config.yaml
n_kv_head: 1
head_dim: 32
d_mlp: 768
activation: "silu"
rope_fraction: 1.0
bias: "none"
init_std_qkv: 0.0235
init_std_o: 0.00526
init_out_by_depth: true
warmup_steps: 358
final_lr_fraction: 0.0
MLP neurons of a small language model. Each row is named by its layer, matrix (up: input weights) and neuron, and shows model dimensions 0-191. Each number is 128 + 24 x the weight over its row's rms, rounded and kept within 0 to 255. Numbers have three digits each.
After each neuron's rows, "fires on" lists the tokens most often at its 100 highest values on Wikipedia text that the model never trained on.

L7.up296:098107136153116117137152127132138162150148151088162097158138110108154136120150119126133155119116121126135163165144117132144112164100081116132114152079141155102150145122110131107146140176156087066118131112120137116129121188111109123104087100171109146113122126156135132163192111145120137162131122158163156120118158098106149176102100141111153135119110117112122108097112136129121118153081099165135133179162143168090161163115115132136071159137120150125141183116132109112123143118118152124110167144141118162106160086108147108152142111138125109108153099139105114133157155099085146127
fires on: " ", ",", "s", "-"

L2.up218:142113126157133152112078115132120155147130135143145098127139075148131153154165120159138151135142134122112131119109127193123138163192131082138172079154146118145127148090138127144108085112109131095133103116107157116133156120143116071115101128165115058122137124099133144120129109104111133153183146121126128114113139143124124152114109127126145137133146093162119139123125136125135142162164125125159083125133119145141150105048117154134108125132109144133157138182095130122106073150137170112180143169154115143132109154127163154139116203111115125120125122129104133107128115129129090140
fires on: " p", " s", " Apps"

L7.up28:129147108109170117103138170140145111154175120119157134116117118140150165129134121119140133134133092137194157095122131097165118146122156136177148127151139128147146092122123165148169124135124125143118118134150147108141108143115171142107140158132147130105088145123116136097145094107094142177111162078072144110133097125140126104107117134125089104101101127128106098116109170095105155125138182162111089140136128129129144139178116088164127094153109174107109165177112088112138138086130096145167128131133146128135087124183128126101111135086151142105131113112158103160125119116156117155
fires on: " one", "'", " One", " a", "4", "3"

L4.up577:131127157112077119108160164148122135127096064110085141111132145103157125140115124123174123114130127144137142160121068109121100100124126104090136150101141087125097112153171111116143162138095144156110107156127167147164133110105149145152129133117111126081131132065109096123135133156132144114106116099111137116079110163162105118129137140192157103111137114138127101141062113142132080120129143126121114129083133090089139129118106115110156135107128165109108137117116159151162143092099080107160099087119101110123107133158131125126149146143121106162100129110171138106108141130163156126
fires on: " ", "–", " Got", "1", " Summer"

L2.up673:130138098105140099127123164156144158141122139104122118098158121135116139114138143121128143103130127100119138135126143154152109150128105106150224082114157166099147137103113141140118102082117149133116102125174109146101139140137081066139113126169095083142117156118139128146142097126120157163111186130120112078110161158114158167105122109120176140118123131130145155133124132088103117144175113115110095112099079136147130134119098141113111162114096133142194120153139150145132125159163130121112136138136106143132083122110138151125189120122137166124171125143112132115137186121122125145
fires on: " s", " r", "ically", "9", "iv"

L4.up640:153133104114131137103119136115126151125123187101160149136111151076111120170145133134130165095132087114128096124153123097101153127139178127128103163126134136138117175133143155143153121093110117111139161134159083093119110147116086083167147085109141145107127125121101167087145135132096127112153130156120126147119104144142156160125134131141132142151140139111118115165174106107156094123154147108119115127146155091103119098068152133118113132091142110116112114154086142096071165158129144162069123125097113072106133111156162122083122135141120149081144111124092116135136146139133124165
fires on: " st", " th", "Personal", "cl", " cl"

L7.up401:106128154162162097083141108164140115150117162153119137152132124134159124152108126123125098077094133120105159150146148110107080123117144143142182106108148183105130106117094151118113146153127080133137072105138130143114111147110114103113119102165105111122111105155121159091136101138098160143147114172170141101145091099124135112130138142158106147089111151116096075093142137121142116091053079145109196115170127149130161155101143139099140172086099131157140130117123132138126134083138140106140124115120129154112115121105119091142118127115125132131147132115125120128167103137123110106
fires on: " ", " ==", "==", "s"

L4.up412:137114065147196108122139113126083097172116162122061126130103157127141144088102125133122124113137123147135141116140123140116164122119136095124121175098134156151125114171147121100145107126131172151110140131147161152100102141144132162148136129142092157115126098116106116114120129154146156172089113145127104099103127167152165090149102106127144147107133118159142124187138170101149153100147154157127115139111147189135108144148122134139136118098146148162135161158113097097071122122123168135141173130123121083137086144122135152101123100090134148132109150128156143140131121118159093102
fires on: " more", " des", " less", "r", " age", " dis"

L4.up671:136178138106153115093156120130147122145126055121139150123074112144119079113150128129122107154127149088151107147165139155130136154119111149090114125152124122142122167142133169116103117138095139099124091135125153128143121128107110129121124201149097122171122107161125104146133171136155113107142135142077135139134138138149143101125156135138114134180135184103106140104101110123117103140095145114108147128175138178127110129135187133141120123136101107078145119170151105135096123135127150113132133076133151129177138169126138091144155131184139154149110111140133132106126115091180148140
fires on: " part", "–", " Great", "%"

L7.up10:142138104152102117140117087105174203162151125099121113124120162134136113109118130134123095148117094103157131125110110123130166104124107152153124155124111111153118185153077145125130123164088073095169174109123124132109088132137153130117151160115113148105143127086133124055127129110163147107131102141142117152207116102157170156151123109140129121162126138141143149134120126089142071104132114149123142109107136156151146147156130133119122111112103116136153156123117109163125139100103165105141123156117135113121119166187144112124093104141101114118126131121134106179114122132131175121
fires on: " and", " as", ","

L7.up391:156137116135163081159097096138115146124148145129132139154120143151123138112098126134113097153122097095112109156122110139134139088121131134133145136108117164111139185142071133130098133118112140103099142129137126146141153172161157134122066146150119127125166137162114133088134055142111144116153089096157121147158087147173131127145150137118145135155123151159127118098133149110124100103099123156108217112107156147150138145109115121123119122109101116142152125117121120147185117079135110168148150138146150119128114117179146108132104097127100115141139135127090121165200148145099111123
fires on: " as", " re", " and", " due"

L4.up124:116151123091134097134162119138157106143109140083134109137091167126151090130154131114118125098143142122104121127156117124109094143098153137100080143107121102139157157152114150117091117136061119096111082127100125123113132139137114112133089142137085107161106106136140166182110141082097112102137107117071115113179201135105111109111125131127128142146130099131122142153104134166128139088161138099128132148110131123121111153112136139118110114088129063123133145121130148128170145135109124141095135112100133114113180165170142164174113146144163116141125137136108122167185113123157149120
fires on: "0", "–", "th", "ph", " Azerbai"

L2.up713:107164124067141140114120153130103144158160123162137137130141122105114130139124116147118121165120128149125138105152135159129136105127149173108126134170093149099116163111125115141137111088149138130119174147069119118095108134099140157135100122150095154137131170136122084137127150163070152130086111112135131117128116126118108073130143102143203197109150113145102108158111110120125122132139115113111119112114190128098100099094132136108130117113165136083097171198162138116127099090170167144117121091113110123121104134138134112171146125131128149149116123113147116129139115133148092123
fires on: " of", " due", "E", " according", " when"

L2.up246:136145133153141143129182131117097127090167097167138102088132147120146141141142118126099140116109135152109107108138127115133126102143142147131102099115132127084132112154188125133116082100096140109129111177065108122147158108129091188116151106127093082115124139101121113119159117134142143100140140111130132118163091173138097079139076117157136191111096135191110126181122134139115095062113111126174107103131149132135138101134086152105175103122135125083150088126128146144120147127110139147122128115142094140124125142156112117144091103130137136132105115152123127158116135126154127126
fires on: " of", " had", " &", " to"

L4.up561:113178108116112096158121152115127114127113139109137150140110179073122124146141117104126107146144135087132105115154090115126094111111122150122131098141136129120127124137057142101087125140123143087134126115164113142126134163112097129166097090137127130111110168153130132153145142101105074131091102096047120123132151126104139142139077146129124128114130114126125136148109147142140119085100115108145120142120108085085155132099145137099109172081124122103153110116139183132154122090109072129096143093122109103137161112179112120139124146129141068125158088126147144121141158110160120132
fires on: "–", " He", "He", " he", "he", " Ab"

L4.up598:117135150133128120119145120119105125171139094136128116178084131137150130108135119124139147120146107144141126179146186133107117165133096097122084127163119105125159165118126120140152122115134081152188102067131123122114158121064147176108107156111107121175159096126119142155151091087091121135116126122097134126172168138135091143110119143113115157130122117130123134138078110133128158101133161118139117156135169129194117141117135131160138115116113103141128128087171137095140081124129144123171089158129129141140099120140133146140119140130126097144163138122068139095109095105124117089
fires on: "th", "0", "–", " first"

L4.up409:113151094114141113114103119136127152154179113148126106139111129101118082117119129142107157094122076153141072145116099114112156098142146148185073159143121151144121171153132160106157076129148125108120123157124126133138136168151089152157126128099149141161134148140082122113144134145116092154141111134129157157131191116127156118132096142162163119103119162114139124100187113144128141103098156141130176093108157136104113105120167121100122138127134132152138107121113154107111133115119135169071113127135129062122150148111111115135137131155101148109162125104149158120108167119100125173
fires on: " St", " st"

L2.up603:131147107115122131125175123140115122132137108158131127147131071112111180086136127122113122121122125133115124117141114076187107126107164106124147094151136090112150075131142131114104126134082086088150103109104086095133140103154125186149086096113185156117104125096117131102119083089105186139129137154113137093133138147132120099112134119125077124123129087167150124153115106085111146086133105132156132148111122152157113137201089139126121123098107111098130098141139127141126105116088129142116128121155113132143122112129116120092096121141127141123162158152132136132098094161149083123
fires on: ".", " &", "t", " of", "rew"

L7.up298:137143110153115132133115117119126120120114142127128153149163112119164136111161139142111108118144135136107129113117110090135122145113090122146169165096133161123086127151137154122147167158133091117134108133097108123148122118077106119118091153130170139132162117139141125142143090190137145172133136143162151165091130070126137112147154065152139134115035116103100102128135158123192151124118136109119123146126094145122118156114109127144136178117135152098144164139148166130113115125179119128109128122162139151114121112091079138193108132118124132142106155097149099125169125113098099112
fires on: "\"", ")"

L7.up719:137141133094156150073117137143136075114123130148051119148139145094154119129111123116108186091140126140100173180146169133139087157091116101174157072131134099106127082130131158120110162169134101130119133122133161158135166126140104128099124129137116124140127139167153127152136114130145121146113103174116112130179130156137154124124151153140127111159130106131100122159139162119144171125137102115108147146114131067132145134131167135119112154085144077127155131146125154169119137121114153123141095130150129140108119101079099150152138103132146130136138086107174123143147156126095109148
fires on: "==", "\n", " ==", "0", " ", "\""

L2.up345:127123108137149137137148136128161136170101150169117122109173089097134188097107137122115128111132125141098124101139136111129112120096133167126166120097122160107147086131165104133119191137142142135143129170087102133136147140079113101094123150175111120129136148164115113136096127183086214114080061119142125166130069153128118099143147118130101074139125126150119107140130123161124137111104111092127144128125116136123115116100114143148137123143126116126090124139120128114114164125114127138078128074108131150135082106129126129166122163125159145118141100120138103129135104099138102120
fires on: " of", " had", " when", "\"", " two", " after"

L4.up522:153146135136159150161121189132106147122167118122089165108126095132128110104097131104079104166130089092144122100093185120165126124111135125147141127102141104168127144092150118164118138117109151077121118128143153098163119136146133131145174154127145117129158198148132169144118123077135158123107093146131143115152101169136113155103097131087068102165123145122074115102132117113135114125127157150110123102107123130096131130181174129128151127128098133069145115115129120089128123099114124133150126114156164117191113113119128138129125151131170145105122131125130131116116133105150108134
fires on: "'", " turn", " add"

L2.up393:119126114142149141118100114146107162089128113171156104054122154121155130160131129140123129127106115115091127122163137145144109167111142129140109086157142136187141137071138140085133131135090132115137122141090160097140174121103112095101114104151126137129151129131121136149114128115077160147111134135113130119161148149150143114138119114104085152136103156151155129135130130145128157165083117139150086142108106124091122107137107173168129105148135135091134106116084107159094142118150150108054137116135083127142102177144186100138092154110136106070116107140133106124125105102115133140
fires on: " W", " to", " Apps", " of", "v", " ="

L4.up477:123174150115100126147119131138131133134136135149147117123079130122126113145121139128105148128157078087157117104154126172125110127098174174133118142129141131119121145103102150124106161147147121130097101156128055098151105132105118117090122129127132126142142174140124141138176122090111103135172103163135121146154129111060115159116079127122095103154116120125115119129100092149138087096081085093131134112121147090080135148130138118090124123095132146096130073133130130120142150141122067084156120128151151130109165152148158119161100122151137095148124089123117120116158139149178143131
fires on: "–", "f", " Ab"

L2.up643:126159125111159147116161124110139144148234128100131123193151124114121104127136123127113134143126137095122133116167150113164087112133130125090147142153137149072113092131160091131086088114122143102119145149158133150097113131113095200154106125122165152126118099126135111140105131133130157145132117125145102135122150128105106131110140138137127166090097139133161148134103135125115113124142091100133179119082163109079122098138132101105168125101143131120122147141150127123124124109134108051168126122142139135137118070092117159134134110144164095155113167139109125123128142107140101128
fires on: " when", "t", ",", " Smith", "E", " When"

L4.up710:133151117126156154143131169136120115121137087138107177140129109104137154126087127128126118126124120106170162107120133133166110099130132069164139151119139123131126112100227108146141166087116144116101134125162165126108086116129151123123180156099100124122163132111151075114130114111126167133113128135167141114115146137130104169148102149086097110118119114147157160114087143111118127116146157146120113123116140112123123125124169135152112123126126131096147144068126102075172111106145127105146138103137187161197115094112124146120142148098158151123107145136133150111119151101117130096
fires on: "'", " Super", " power"

L4.up70:151116149133115068129126101140162130126131129096108151135144095103131145134147120127111138132126139131101144156119118096113149160138086087090146190103115098084115128144108099119157114115118113119152095119149120138086147199115045117130094143143177128132128127145101163129126155155137157135114124082102106124111137116149137137068159113130104115167149126151158141147103107116150095100113184148123121135138110109098110141127098128158187111118145105148147115142133108132080152163145109165121150117131133137185120099159114119143163115166127150126109126122100136112136101158105141104
fires on: ",", " Candidate", " ("

L4.up754:152123135121157099167152069134142137128116172110118139103133128083086111148149125122152128118117139096150167144124160087101107115109125095122150149110131130142154111134119124112160149128170145102091084112155187122112135159139126140113132149155097109114105115164111130114148101105165143150092154087123101104132170115130133087112160128099103169186144110138115138137177177120147104119123148176133118144116137125102153133181113114157142112104149144114161146126157129146133150144136094153064105095113096126144109101110123140168114124147151135153124109128178131104122132157098113085
fires on: " and", ","